Weights of a small GPT-style language model, trained from scratch on English Wikipedia.
Size: width 256, MLP 512 SwiGLU.
MLP neurons of a small language model. Each row is named by its layer, matrix (gate and up: input weights) and neuron, and shows model dimensions 0-255. Each number is 500 + 50 x the weight over its row's rms, rounded and kept within 0 to 999. Numbers have three digits each. A neuron's up and down rows have the sign that makes its largest values positive.
After each neuron's rows, "fires on" lists the tokens most often at its 100 highest values on Wikipedia text that the model never trained on.

L6.gate484:550498511457584497543585500440458578486477454525483477563546460469366493587473577448489532624518590521466540463526488563518446485547478542577524478470505447509513509432432471574507495492459418512463471476389454442524492491460463530543562446420457560495506577616459512524545394487475479594517532497596519483496529463483420487505392547472521423476491542479550597495522490558495500504595578536558409506470487478579502568582469487416558478533496344489545553535612458468582473578554446576478548521576494420389464495453468532489487577442549503494511517460500526559501483530560419577518476496495494485550572527459504414473565515433496382468504471453525485458479514498407569528535505492467382544536523476473507520512482490566602517528412547455460453471581484497565487465495487
L6.up484:503570547432522508423568468455564485507544530424457510544557475548516525463465640523583565496489502458542561498529515552469518577464572539529460553427561451460563398526475416492391414549462541450640580532447475399501505552421458389468520479518495492541505531490465460494566489454457451493489477358460498481421497522541500533462537521427509463564513465431574443441510561507400423474506496513466468520464506533534501423606508484473489475561584509498534533470538516465445468495570435515552451477491478490425420531511427526533479510528527518531639523449536468595531515475501444436517544486478424522583456520424437595496516522534478421515499428456539428443481470540591529402522551486479391467498544518545502488514412554526507536429378574519409518527516474441557503442498475
fires on: "-", " well", "L", "s"

L6.gate59:428523474513487481452519531329541563378461517476599497572474488470470490430480439455641458510494543539450559548421582537512494488501540461442565512433483535456467492507521410542489497522566479449476561463463482447528493475504553455523527544542470411436543416412436441494504551555585483560483483458465552446580540472457600553541542476498471394545500497480529525468468470503511553473448482546496480575475470458499612463531413476403517500547468454402502512475483435546496484558487406429518473390467490482464481566475434444493513451414557441468486516547479551449509503481467480579525438584571391538544510491410521558486527552499520459475529513543485473448478444475576558530522534466430521533507537467557446353469535546448458562537410508476500609538527498456587599411474460
L6.up59:513541516417581681492512537537609613388636504508456471585450537507469418475528419421606388548502541492490555539483509480462476491490583503577560507505451601502441463524544484529535444516522602535476473466443459531474504472411553493487510582507443460444438466481464421431475492540522520482413474460433499474533464515497566587485452554524527520495522507541481542493478519501468493529409436534476561483446494415482509524481507445442502484535514537421460565478515476462557467514504498498540518492591417443477471538440465516518477404458549544486405564446502517453476539506480390478452518501581488500516585509541569509523563513537612427548501584575508474442547451507538390481516527498524470604486535423478406572481547517456563653514493536469549565484522545505540545493551500
fires on: "st", "-", "the", " pro", "com"

L5.gate471:491412456523477518512490398488553478557464467549557492490555562469439497541454497432539563517548560496479499515538408523527442539405479526578575597527494452476509491571518519565480530493499444481487518526518489549478402494472562494533514468519469413512493525554506435471522503530426496532441526441569449503498479488528538522433533551475345443437482481427425471529566495522521503518547538562507446444467503507479472492577447512549469646437531553464527455524459430525544440564492514465515547565562481499458594506556510542499462458508457539516546492398474525455501507489445465507535496459461535330453519503477591473573467593533502351464419476453496406523460510475419542456551580486395493515453461457546470530435558515601578575426465395653461509459524539561525499470365494
L5.up471:539499504440452564473452504501490516470464602437448410453456504610545405595497534376556545505455392465399458522457537535559483543376510513451421506510535502480472457488454442510536522534474442570473568441544444574452417517562510492483477476483616485448488527514481524538429507533536438423506525496502441563454471524447458556443524476463487486506550535513512436415426433521456557529516560508488507503556433512542455510499459475493565481586497460544573564477337516450431552550504511473507477472535480477590588538519473466538406539555412457553529493430543454530504468478534450552588597472414480370552541488425484532428546445500585453550570576564480513490509589532523506449567494466498512509421516414490490462517504492412557566485492504410562469462408436516515503499432500
fires on: "k", "-", "l", "d", "s"

L6.gate399:434474576373579502517484512436483495444501511515524641498538502468470627582454524494507558470543520570387523458449568571476464440473573500589486582603481504499510480558455404409559473409536471575492440474426481533471532474490518443525478502513447492471578432390594563442555500469468523578482436508470532446528460522461543485509544536529497458537468506484569421491533547435542481428546549579417581538423509518542591490539483406516522473545543465509461530492610532548591435599544571479484488455451540460477480424535455553453497514453483493578528492409451586432455509542551468485505488480539522570506469458479462520549556433513472488463557433484556442535548518410425473470523416550532501525486480553553421491539462514557505574491458502437502529449402416440580490462526556
L6.up399:453518451533511464478424595574458548419449550509578560520533440436477476390442484529514492518568490532428403514575514550485467448524516465478467549540510490565534537518530569480491466474491488559484460488452558451471536489469492492469511468506480445525472349518584547455577525552539503491467509487634549538575536515488493571536465517579447444543551421501428475475507556560593458423359510480552465571512438504512487531398522469476517403503508515484473470565492542578605490602478559556569559506514371440518527446507440442442548586551608488499499446535488552431475449497477580523511521407487556452411488439481550469539505528478504556497549516598462551485539500533556555545520378435418518464380503443504432533548424501576506461545518444497512440553505473520490531417527528
fires on: "-", " of", "pre", "Pre", "form"

L4.gate52:482528437565469548431530580529478519449543468542541432497514479512560542489533463538486455432387601514503625490500545511448467468526479509493448489487545641455427494623499460469484480405469490589423495494445562541537520516388368584549472484523441485510464539511418477478539470529500466549504489517477525532529495470460487417561512464448493489325497397560513459442553475500444459463438536441448507535577440489564548548457455469494533464546484519468574543651441480501455407529496469476538512539512510426467553513554479477395442511502434474490451421584412474457536527529498406491563400537469544489525536523460513552571453446473528536507464542394477536519500586557541478495464502397565507502533529424563490472537541463472478545514567505571523458480467404401497454481548451
L4.up52:445497504524515533459461592464488534465474526494544355420598402528492501416614496476470436476503521611483543558432573531464441491456520565467444441465555526435525474572529543531475477375413605486480532426523564534511544457499433545556553420581455499548433508500529420474452495515496496508368530512466533504540475496497409435507547508541459533488519446476477443558429531540486433455480548400427530567490428496489558538486550513391575468464403458525562511514514469444532504543489460531484511553504467467383558561505514559496470436550607474512539463579568404463453484602572412462526550446532619512485425522529498431421486490426571562569526444468517512566523465493542508458468503454469531524515487475480440485570568521547408534450497500527463486431476513442542495570478509
fires on: " |", "|"

L12.gate44:508546536577565469526438525510528465610533484552363460423541479480506471469421394479526504632468585465478446601561517465481482440609549512563553499553523502565575478567473500493434487397536426505542416412424565533572460429535410500512570426484456394494539536520478558464478508477558464560508526486527521482480527468477534565456515473538489519431464427509558586542461610517503439558408529551504475457557458497461482528572607430594394514531435449506517534545536474482510460530504437482461595471524456618507497525524593467501495511379432496511494475487500526516527482527465480479532445499452538395536483473563571489419506590560467432459503522554465444471479537443492503521496523464478434581491528528585539524537407468420537476469506463478468554550545486466415505511422461
L12.up44:523484463485495552426467504543477436522556561476459501488478486532412528504496527532495564480427457571518447488524516527574393463513427492469530402485563494540487498532509484402474605580491485466510541531545469582437598476530532475515475533599500514525445482483456562483499402447581529393448489536491502408468366480494509418503449487524513538455495466457448509533531502545495465511489562549578526540498371554475564453456528540469439533539443544476430428511573459512523439468503597472407592395541482508582586504533516507527485410475607361492454432508497582496634569510415528473511488486537521440501472497462595470458549557601498508474543539542449492552492508540454471526537527501578494470586530452542452430541463470492555461433525389452415448481459402420549491554472479
fires on: " km", "{", " Summer", " mi", "km"

L11.gate404:529605460405500558450574615400478496522577531486609473450498432465453543518496409419527458418520586481541510477456441552509569481443439485468515543507436535390504570556484549453506515403528375477430439429514479586510455450442524475502447544507530531540490546470512455491566494367467406495503520428557512510485400490544561493551440533441476432553429472454449537527496526443538462561537476503511434556494514545511496380481465538524433480520502532558478480571565362503524500501482556433509581461480440499462455422465448489537509423459496462486511564512463451557431481497447496465543503453504429469400517468426564510496588463557464429561458494492603540525461418497550535423475435498563510499517463483451512495512532513591558478453557508409505602488540521391489519458463456
L11.up404:505420555497520486496506499587504553447533558474537451515498486530591574441529480505533522487478488527544516589468470528544482505571483440574488534619451450429519509547480444469437539459480496467498435415482459528497542447479461533453529502476495528473420477465537540501537515476620512485417458438449452497454420435452591488608524440544529532426461448537576527521474443535359518449381381543560511494504495532544550597417497422532495428495477531457435551482516417416500459563462583528630474532451450540530574542477394507507444530512490521489502589556461591400506460560469485472478535519485518470480633389541421528522480535498527447543488468510494391480538570494591606556499395479526561509495561512479471555551504564585503494463518521449510572504493531592457518480546542
fires on: "-", " and"

L12.gate83:440471595526545527421459469461455485525491517401445401552522425479451437476481554607507536463560478576492534577540484532557533541498526596599497485463448486541523538582486472602465488547549444581559457526464516493523492554487488420469527498545490527478572492542459448556464433507438518497579549579464481483513565519552432490571461464496432503462491543454524446411538523533432441499461644591475491500555489385477547482471478541486444460455474420427508518541504558483582494477546564507559535385486480416410582472540419478507533487450543556457522483411407503499454518496533479572461481523385450514490476463462541505558505541497527490459539424574470451483402429488521480516557413487493405472480420458468515438446525574475512529470443535463437641426511375498440466472495562
L12.up83:467513566410561439488473510491579565461438488538520484537517493559510386584396496469510570480546484510422504488660469530577492568534554547481486459481403386520543421498476494435492525451538527573520563440526454560469424627500517537472431506443449534463517445566484580592451543391389519490495524582488378539516466504539472431546483541486458462405487517548580524527575530539482510493547615482497512538490467491554500532540444522450487501388477566536501473427551493432581572538510509538559520522595523507505566481520461450453529472536538563532535465446463479566393550488483559572409517507466468546494470487453528484621584493629527479427465512460473547481507495450499508450498442489606470517466500524556519494535540363449476498490431517551533480487524467460501523454493471
fires on: " R", " F", " D", " L", " d"

L5.gate328:559481507559388554551573492499549471498431466442554523539438498542544443535463469528542608421503451509453496476445359529513481506552428435451448476629517426446513469473494544526369490529396565407530479453440422549444491447459507587483584479390547490511483454502576444494452563431513444535404503507598507556515530537512566486477565503493490488488496437530473539482476610479549534555579485507471533441505505457492565502476498426522431556545493516484473492461428444452506613529596531510581500457507556455452507520515537464472566529518567552485459487504449477528440463541502535555564434536503500527491501569524567467589564586505490448606473446461512487451512356404526560572517530521475397384403495453506545456495476518554541481532526572479494447500553545487566554465512492
L5.up328:577528581417515535479440505546483517496464528559607412566487465512436489471464512458533503452602410437543425593479460464600437587512477557522461495502499491544512482517535451503553378502495512471556418523510409490511518479396501408404560541497476484519484530541564553502563516508416441504438366510503531485502550477448498443498469518486462519524572422558470539488493510481477331505464509491522489503512456549406499517508443525488444495544407469474482557452465461489531525465417576481543512536470427598533582576539434524560430444514469579528551619454449535461504456492516566480493452461455595501458445464567415518556454465444520494454517525450524435361548588498494543515533544458466501496478459562530519548529546477478489438529560524494403520491435415447648526484523458
fires on: "-", "ief", " lect", "lis"

L8.gate77:492472456532522516438595600536498438411443589586512546538526449522431510498523542406558519566523505456466420446490490554457514527485467546502519569544461489527576476579499452522484442391624548422516442450467575528484468565523497509514562572447464456576533480501432510497481475538488507593447430580445494416582534486454543558543564529450607496453453466403529468553518483589518507529610551515497477552539521483501487441526564420550452510462504492477595467517519554452601575565479545500569562529552593423446516444541519583547507566489485518545454561525521427524515510514520444434506541542583507462452575481452531585523521524445611480509559534606544565445462467483598444544454438408556487470461502470528531550536493522549541423399516490564546490407525526455487487560503481
L8.up77:414511508552424511481438414481547515585543510482545542483596471518570510514499515400500628504532556488453458489499530472531515400477569506517522421519566525454610467596597502522413450442482483560470527427392596525487488654456560469510590568510408484501565499508505512493517485442456534496508477495461487504624462448523561503471496417569475465526540559414534440429382486546559562582574510452505403540468483514546518574472525577523471444571447479497462454568530496518501565561492563552494516472510467434455529487505535539561439497564501486490488518558455442536430544527474497480502554432552544440480534448482519509457509416525563479500537581582414561546567523493431432530526405435464558461490532460644504418545505515499477478496459513530401513465576535537550517541505447
fires on: "-", " (", " and", "mi", "d"

L11.gate504:499423552493536556567436566530520466470552439581482601571496629427462517496497499555553473532413509581550502537476454443564394437472548541379523506488456555508536474502553577579520496465541537497610526416490525450526405394425516502493607525479530464470545622499470507537479464493405453479492577478561501427376497396471490517505517435464598454494485495489500477511510424503419396459518486478599406536499567566438480605417437527552450585521505481482447436456509496491537531430415504501507553449518479495486435505503434534537506494547499521513485419524508425589528480546566525450454479446548509552606501425553610518497511596540502455464418453454434530451542488536475524471488533542510451491563514512458555508502513579482439467594522491452522552525507493487456547512490451
L11.up504:457524467488482505576530488508439438409387433500473433542500423527445464422495616481527493514502454544486507500495506488444554456546514381579550520511544503491462489562485520468404491479578492433468486469561426489587460500574562498517522528485501482520546530549497493526514423469471554476531426495482496513513553449476504493525458489636603493455506492451463502620479530485462594467430482478508442531440573462584525408503518467463437510544498513506531429508455523614579569512542529483542506501506447610474504494548477482533519465516481612462521471541360497512419511504558484488480484497533471567471345477481496470493545506474500580603465475501459598495510555652505594521457516486513533476479525638491506605506576517455535352376437541538541468468495469470508490434461579
fires on: "'", "′", "°", ":"

L3.gate64:436474500612557477444478523468486540487506503566442507610589571444552511548449561535396478503497449469546542485480554539415395538458442443427481533506525467551422475404442527509502591458493419490414546532536468592521430466491512499454474488487533481505512541498451521547570527418548539633546539491533501478467550357432481467444517439521542525472504536546411478461470535466576478562473561531417466578505593526535538580496506504509475452582472625503517531431455533397545608571486564517492561503509468501515470430515452424484531438509472531529418447501509604400430476551457435546534464426502508535416483526412464464548558538543570390546462479566521503466487479550515527519461411499484545487534467432482511556418483518474531507569416514528513549537527477489524404520418456
L3.up64:467555414605550555477497481424549436453477484526455420493521560491590465538514448592510448514443529541475601651584561443482487547428446371473509462402409588484495508508474480547462547465411506504467549478543538404502600482491456486518452432529533515446485596530425530389567566543455515503476483489474495542524528415412560477468451454503549422449528485487371502553495639466597469548514514590551508516522496496490511466474493549487486481504535568576503488525443444522482504555496560536602453551468512556476562521487499434531474467543518484502507478488490456511508554493470506320515502461541448494532495502519527583445514515489464579568500426470483532491455502498575435563511533545525458449572616406447503505434488484470461521483432481477523467547511485454474393550589475
fires on: "\n"

L8.gate83:515504455529528569610572501471506558472480529569472563510462478481429519512479456435423549452499484500519483509481416525468522424411492479525493527512531526507497546516559507534522551475510450502508570399385431525504523451496493451510539629500505545556460569545448445545465502527442621536503557520519496453450528422475540465548500506457526512510524575490414506448536580457569504486493529537501389484550477515583484468510600451457562546512481548532528525471490472387514486467502513560572562574486530431533537507429408585551434593602555476460555467469457472428323394524542451446524426502534445436508541543404530459536494500544420463460561525502537477396490514514370499506570440491567473527493493500548553490376488424539459491441448605512487382531540520457529581500505460
L8.up83:468442478598520514491531523417490473620478563530494489452508412582507523584570512515479516499558544537477494524473339486463562475417420408573518430480453560528452481503522525540522512507637429533473538431449512468385501508508477555581516536502528475574467446544559481495477552536510502590471578553504503480490511490555463518437377567529481503622538539507469502446505475456586526485507494535557473505470537570514445497470492394535536502453557617573532545500458502407496512425537512468529459510518562514429471413524495513487483497541604509500502433448565382437441520489530573398570433508545553563480515478466446441459501466577422475472577445569449468488495575467435494450556492559460457513547542412559545516583472512553494450457509578440459540542532596446517592529476480
fires on: " as", " and", " appointed", " |"

L6.gate257:521536480410479549533525481474449473566497508448554557499485494552429463458505474436556467520489575432550489483455474499479603525447512462479478497425523479477527508438524569477452517397584455447408501522484552530505500508483507365498539483475529500431521488559463449474376544493486443358428502473419510426547509472347511589520586417547485540429467537452569505533522512495543510514502496598568474472512466491496423510480509473592486406528478626525490509534508577492471509441554511434490495409470428511495526450462434377583578579525505496453387568473536476546505612516495478459592463562502443476446601521439509627517528530516508523361507571488525554552494527494532544478482515443530443551501550474476492546499568518507467588521543525482447440506464583453465483431565574
L6.up257:403556473420438450498512512490524480458497482501514516523549485501523526527575459599444422485535523495522513488460521523443532499505458487539485593541428500488475528525419551356490518503451508507538546475450540597446470513559464504480484491507525503479611462503426405503464525477584529430448471544487515420581462515505464463504540396584505663484413501505461511514591486491520527435483480448452492487531394504382427548457529531482590494530426536455514525426486585504481496543531499436441463535562467504543525555491434473463509549535497478457539510461591598400478387468568470541544529465467548528499559519458498502581502511524500521495486511540531565351506572542697480429442581494483541474499625494537507482433520509442469533460443519521562476472523569547541555484603402
fires on: " and", ",", "'", "/"

L8.gate354:515448481525556492441597535524494568480543403562410573540484530449421492474546481410486486572533527559512537462490369585536472407465464518592548501474607500517516481577438399524483501519480386524518494476560573574562396368466586406490621480496467571507419519611447477455581479460508462476552605477452493554493575473548496475550509496507633490556520531556412479460513513504509543542565559524472453480451573458468559565565514512445556442386452481439518443507482522471400496455513481461458532534611479441484489446503467439570504493548554516422494543419489447561487451502424476488501558601474542548499440524502482424512480525480560505564467497475504450456482481464506426436521438480556488417456478545441512538504447456514477494466463544513444514494493543455530583525530511
L8.up354:586529523527489488439540467466474560451559519475495475540494503558563460502460436518583538498503563474467549570493505358522430441474505436512490536491539501504418445470498603537491427484595503487439525526436494498480506472462456461552498578585450447459490486502463489537473586528627465521486428524524439534578522584471427504477494452526538536509557558585494651450390507526398483500445554542434396473537448458432438553451499443413526581481500481573504511452470582477556516502506553406501378449436430509509548523615498580536486468450510515458470457444409489510545450584452478450532601518490517465534480577449512568525473465480549461604560533508433463459519609508549485520495498490455447480594534476614488485492516421523498483469531485489561505564495370520419465539508451
fires on: "-", " back", "umb", "s", " home", " Co"

L6.gate248:377504463569546484464492594490486506445505504480500477456451481548478488436515480521546537434515503437409561505465482548502442546448441461557498477562613517435544497577522457532489490395438496445436456460495529562568518563495437595492495455560539510479524502525465528440577474486406504486513618462477459548519544491495469422517557470436462508410462478551496486552514435453509477500487463518547521592500499546602483503504484545524453474604543582477555492520521434404478516489548502552578450559500507521461603423538507558506453475494501596444418518448546409592534573580581416539451525532499467448492459483492606554572428538430524541450597526473508526545426414477577402432436518380530381483445501428411533520548525543511425586451475534525486517490579463479430515492449476
L6.up248:476519409524549457464546468507478508453571393482494452497527600450475570507550598374494550438523530505567476477418528550467421478436484498518539501494476559482580500472540491550460509409515551502424542513486511542464526557430448558566555549517508472485514531558406449427513425527621469543516523632405382450527557401521506478573525471469557480534504476561461461532509555480483443488563516529546541581538545485483473480507444467480542540574587504537561527487519486474405491481490406470484518436452532444536551552509581541419522471412497476498616527499562431500469560558570483486550501506413459476476438527579456484507527488461520482564521422498539439612531441521523503578420541384524438461480483529572484417438580489456545475535540455429618479567528500481472450601541529
fires on: " |", "|"

L6.gate36:563476443503545569536496487568550530463507481497517499418501574479513535548519481491505554506486482585516480546490546567510475460521536481562441509531455486466570556522483397446522413496537545536518353412420490471549454539405415578473577448550467532474517547517489479474574550534497362564524522556412491496535522468532326504494503447494482592406438466541463490508547590527399459552524450501562447590525462492482431561463516617464503473548572497483527539521510535519454479459422500330428515586515535487515480555580458495503557455505460468467508499509407602539457437513458411539521428478506464515520512482570535610511438410527465448512460439451464487468518458465540518444473602468472467511443577484458525500537510557596534505488439566427521486537527501440429455421523489
L6.up36:415577457617616427421316565436557483487423486495489488561619486435527535406505478475443457442558489443453479456460501464458417523510499471547530438449641477518503524498529548468532478491503485503445419505593598511533534446479550508524579498510453485426464520494514560478616484461493514526428494543484468453440549439516580535548532507498486471543526412510528436539435483487479505394426516470550497457554412446520475538474613437508493524490523537512480464506521549464529510567498460579505537520572552477507448458518518471422453541633548413529447384515497394492535470437501579490517463487469437476601478506471420578502588543459468525603551510460503494522549417592492472455561476553522475528500488466429517497480549524528460565541553513485470572480561494495546425473527517
fires on: " |", "|"

L8.gate132:495533470467577549547488522461527462504426554501424526484513505478459480496518563530470499519407491580444460497525522518426515472547441483516448450470580544587623405488536481582537609485570588415483425532521507406545483498481538426490496551493544467403465550539524490516529532396463516512553405492516516491514517456489484459527455541557515584478473474506450456459428575461428485539439585537620412492548555556488471579517586425473532511522436592503600557537574479557561506459455547444393571480474576470482455514525501491525474501462451501532489486487423491475525473450561477590512456544542570519493511463425637502500453448396561461447562499470549521495511591540488500465450450624560452478433503529472520425508414544443476536586424437573518520534440503415425512547556559
L8.up132:461454586494484526497499478422526456477424473544557486465460461524511402448600516539512527506461449516551426444555481591483527525457534590552436402514632487489450519536452540555450544534427492515453471517531391554489539458516537466537458436476589557492434491501445452412492358511498509435548498551469526533444497470534470488544440527443546507402458553574538542609523509430508432567481435483473425575477483446441543537518531479466444367481521416445502512562567475468438445431506465576520433599554428565537423536515413550502446514575523530421527571505494597494461559471540611544482548578555538421495573462523467522527531530563384459545524558535509536524544504469519463525545419513511489503543519470537495447557557479489572474615508502454447496522556497453544549570490468
fires on: "}", " (", "{", "^", " G"

L11.gate121:470451443572434464428513456425508476481475510476558539534448461520536492569519431539485553517411434502547446528501447502448518648459559465463531559516511406512463464471632459509505554500500459442424601448514528489547424501503513468493641470540513490450491537542556420376493610541430593564456399502448497537482441526475548467499493523526439497527489466476538464406448529459575523578479521535503523513516468520520516457595568449482462533519512457492461427428580554429402415505518547505519518515479398438489480403530470510517485566602463545519521623387429493486510570518492471479558492503524450497520427474432589543510423532502545475396601466515532490614509508480403499404546518509482469456541559421480528499473510481479447479573429498449517478583465452561490497537534506
L11.up121:512521558526405463416436541497524412445476510530508490475509552491475512464455539461529509435461518551485481489480427464490498562522496479467528500469490558515438486539463495448421513473580469658436522439452543487501485507482510558580545538526432492514480591486469532529537412489462493475517566526472568566462526430506502417499422502524481477440471522572542520468479449468479470455425519530549550488439463538462358413509486443488478472520487606435629443433468538427444374446619461471577415503589506516474473478544506530592515449659555545458449555519423431436460452434494435492553429557443526522457562495605447518538503434549427496516554477497486511468416406543429487451449568435510465457554519523538452469438548601437537532557473491474476606532486522499460413532547517
fires on: " |", ",", ";", " as", " appointed"

L6.gate433:498536489510501602478416557449494491460549522443458562517512499352476435501474418518451583478517503467468389462458429483438562520506517450487485550566552554469489498468491638498536493455582493543465450356443485506537444550540537547451497549592490479510414566538578484547545478502484575517428499517462444526458541535574457477423476544491476448542460524511523474509464528503469436473474565366535560459430418502556558516472511546538441558493431464465577517544454473395530433482418501452584549594449465553517436444487526425564515460598529511490566508519432470517348626478492486405537523589485417462519566493464547434578535441520547497531493477598474536441495502410478520464536493484549455492556540507510529459384474498510478516455509532447417501484507597536511505547488498
L6.up433:460461526500470431419515428517500482478467527465581564546575453555525455629509442523526596497642472568552433564438380505523622545461513496589549474555508466520557456409601573517535496534575501489531517422488543524486511444537517503543515554497503525508472510504506465426560489496479470541494650415505535518424533512528488492542414572456435520560513539495495528453555557566517414416542565433518516531548538552550479511577542484534503526514560411511444530466502489483496444525519552560579489559447522542439386467537497498498495562535612443584517438449418349538453504362496542474502457477552511556470521551465475441532435577501488550498524507516489575599540600464538552587466498521530566548492539478499545475552517462515496506470516575561473460526516462466552472411484515
fires on: " as", " to", " for", " |", "ident", " from"

L5.gate290:527493588535537439427524466444490495425481596606518475493523525365511473458459534472392506525458521554430594518548569585406511484508476471452539539521524585528546425509503456453499564414456514502531435442514533498510552479477525515422528503497518484514513566590464506552560509505410534565452561493459611446473569468454499524551482521530547510407510517500527481502357566492535477526475512571503396482509512543423504577453454536496472470495512530457563559524404500540511547507419486508566582512589459530458445441436440524481371619542512511472585413457469532440459451453523392577485455436452481460537554559489632470649474573542545499531544402450491559544526552522503461383459517524500464502503492472489542509523476499518486499477518493523497471520538451471450473448495381
L5.up290:468593461495522534475462521458530434585488548519478485505449474487557588473437538525434422468434448498501527553571558533403518490532433587517488516568504526520561507551523442488477513464498466475552545409474537523582467494484480521465555505497507526486478601592428530556527529501418415570516478527437556518429436568529495436502440522569588497511514557420530463457559577399527535547446410551496495456499496406436491521466575537465496452491544471477486408481456574536462499607461459569558438547508575482553459545524469417601510550448519383535595577424523590546474534397453575498465480570554465600550432556543521524520531458543495477597541459455550479451515514604452491536584483545510532428527564496491540498515532470502484476447390476556487447447528508472606549513615461
fires on: "\n", " (", "\n\n"

L2.gate250:441556607519475459467521506496448498552501539581429561472508508533423532487514477441458508430457559471473549552499539443565482542581534475545407411548494580536400514506484468482517546507482447501522533558492479528511493481508404497543543567583631528562537507550576544512447493458515562482587529485478537599521541456510511492553487467530460446400468494456460543576424432439501409547502536502505545576552475508438587599450505487600417549534457503511492428510484546568496494511533582517503592592468603481549546493511564517474496431550429488541516523551427455650500540488507489529525414506510542527465553426375521519563535463531503500475577575456492520463557488497511503534475480518589404486571643527558510528494580542524460449533377502440577454447468448421494517574469469
L2.up250:549413429447519470427425476476530548465530512484436462488578526519514492450491474585495483500430487436514491493471585485608497435550498458495533445529452504508472462406532502646443520549571456522491445541505491527524587491504514421569587482470537463518408546467522530516494554444596510409428515508482502507459495483473522499540450443570509500482519446466483536557356538522515488595577582463591477498569517433522622466513562549519508454460475562546574471528533571559511567483569413618450527492520583453518438555514434567483562419498577566417537409459461578585530427489487560547530443535455479482444480430476569499495569505508475607530424649584459493475496526534486554579561505500518430452529510470486473573410480462506465466487447476447480491505477547553526486582470502
fires on: " km", " /", "{", " •", "-", " Time"

L11.gate480:434495574539530508461479510480519504529478537616399539468419547397508564494570482568544496553477539499456523477480458553507373524501574496511571548533484514490577597516489512438449592485599501546525462492530430491530557440475565473490577509477417475562436486436482553495513423529589499438466626529557471507509575503564420472513464361497520502423592496550487543472557516575600520443433560542619527515519527484536448512480520519573541517575534562473518548549547420491444483488487579546548569447521449526454490512528639594476469500380485479565569500567555544544526485472439447489495525466518515521600428398552555488601530478573516455466552514490472468493503515441436524556574433471537379504523561505549566518541468459477516451491434498544506558496540501439531529475510505
L11.up480:566539454514510490494495493499511524637428575548436456505378482495517470398522505490610466526457569560467504456569510518482518542484568463532480548530560547517511498482536532451458545444586549588555475471577471461491542448495522476459611461530540481567483500437492534444559452464514522482592559548540451444474583476463493441466455507531556530490537453463464548491457564579527419472425489535560495440504534437514414574545573485512486526521455528429492506569446502480463390530551538410555596416640499565454492488560612518450436528459528551572523437593510519539549460447330419459532585537541518482482458534491549529538570540535510499521437447560461548490492569509579477537543418557546425498527477507561635510481486527446446507443515523519462583451539496405500494495514527
fires on: "{", " km", " m", " mi", "}", " cm"

L6.gate395:475474416520460497474518525567522444575565569525547408489489473596482519444404437508487409476408537606521501543537493577496426528510482509514537537516473557560470487605489510444485609535510492426478481446538532624463461548473456553488547495458527421508440487558483479488518531505401471479496483571432467486502493489565430504517498517477494483525494557565536437479534497488417458426459516447511391497610455631478398583505437452558513503557446443476607500490437448503460413476459543432592506551444519524554491552529403548563454477430502487409468427477418540638383473489564485487426434415476419490431450413483562417489514470565442492550512461494495510507439546536533559489519529436470487465563529576520481510494515505542526579524476521478532511557522622476496454519554491
L6.up395:503394483553475573422557398537504545479455461496566463480470474569495487508455460565545441478481484487508428510622459551433530487513468521603499477487483513598517461561441627571486507553521502481516413466568576619530554587494471593529524519423481569480468518456448403412539431565467612556477558459468520499507505506541510492469461552572459476472534565425462391419524546528517532440430589517469466573482425662548485443492545376397590474528489465528602508508484437491580476546454512501498480514510464497521500448528537544528485450551547499409523523464407474569456567410515502450524535388469524541469473476467474413517546559563458483477546529445488505563507527533556589546558535452480521467503459498506478468496578444513556578494492554532532530515544551486502459559467510
fires on: " as", " before", " how", "Al", "\n\n"

L11.gate44:470451508448514559401558510560514467470553478454503461417618475437520400420463559554496462483479466589468532482436476486499442455517483519481579468517409447464446450524545531493462533565481499510471603432525532535538422538486444486421614500543573465546490483528397557550423452492517488428539494524548500440460522446555514496406525502490528489444528539523533530548614509578534574487538502539549512494516449458520526526468491459569486514477537518482468461545506553499596515477533541465548661505439424454533574511537563546445502444508473562494543586397469489469561505416467397493537422407569481531540475555554492578482553488539453503470566469539537587450453514433530391486572478504605514504419478457538534512504458615405402466553441546523542438517572528538467578473562434
L11.up44:475478563432540536486448473538385556464545535486462536573584573519448420453489476502493528421598446553534488413442554497541440561530484529422482450480410457383490473522526539404492545478511520560438504437467540462468476491458455433391474485490488496481459455504560565427529456539427399538543472548507439538528572514512481465413515558530542509455557516596538507423616583591459590412563506506413459515509480446562548515501565567555447498505506512488560524519445578516585539432589515550445489517589452434579477510513590549400488536481541555483520581445480438470468461491504420550468446450472532549556514569469448511558535501539430484451515484557481563500518456472494463508535509521537522523347419580542541535540516557582556505534492493453474491411495520448541510518601458
fires on: " C", " R", " F", " A", " Re"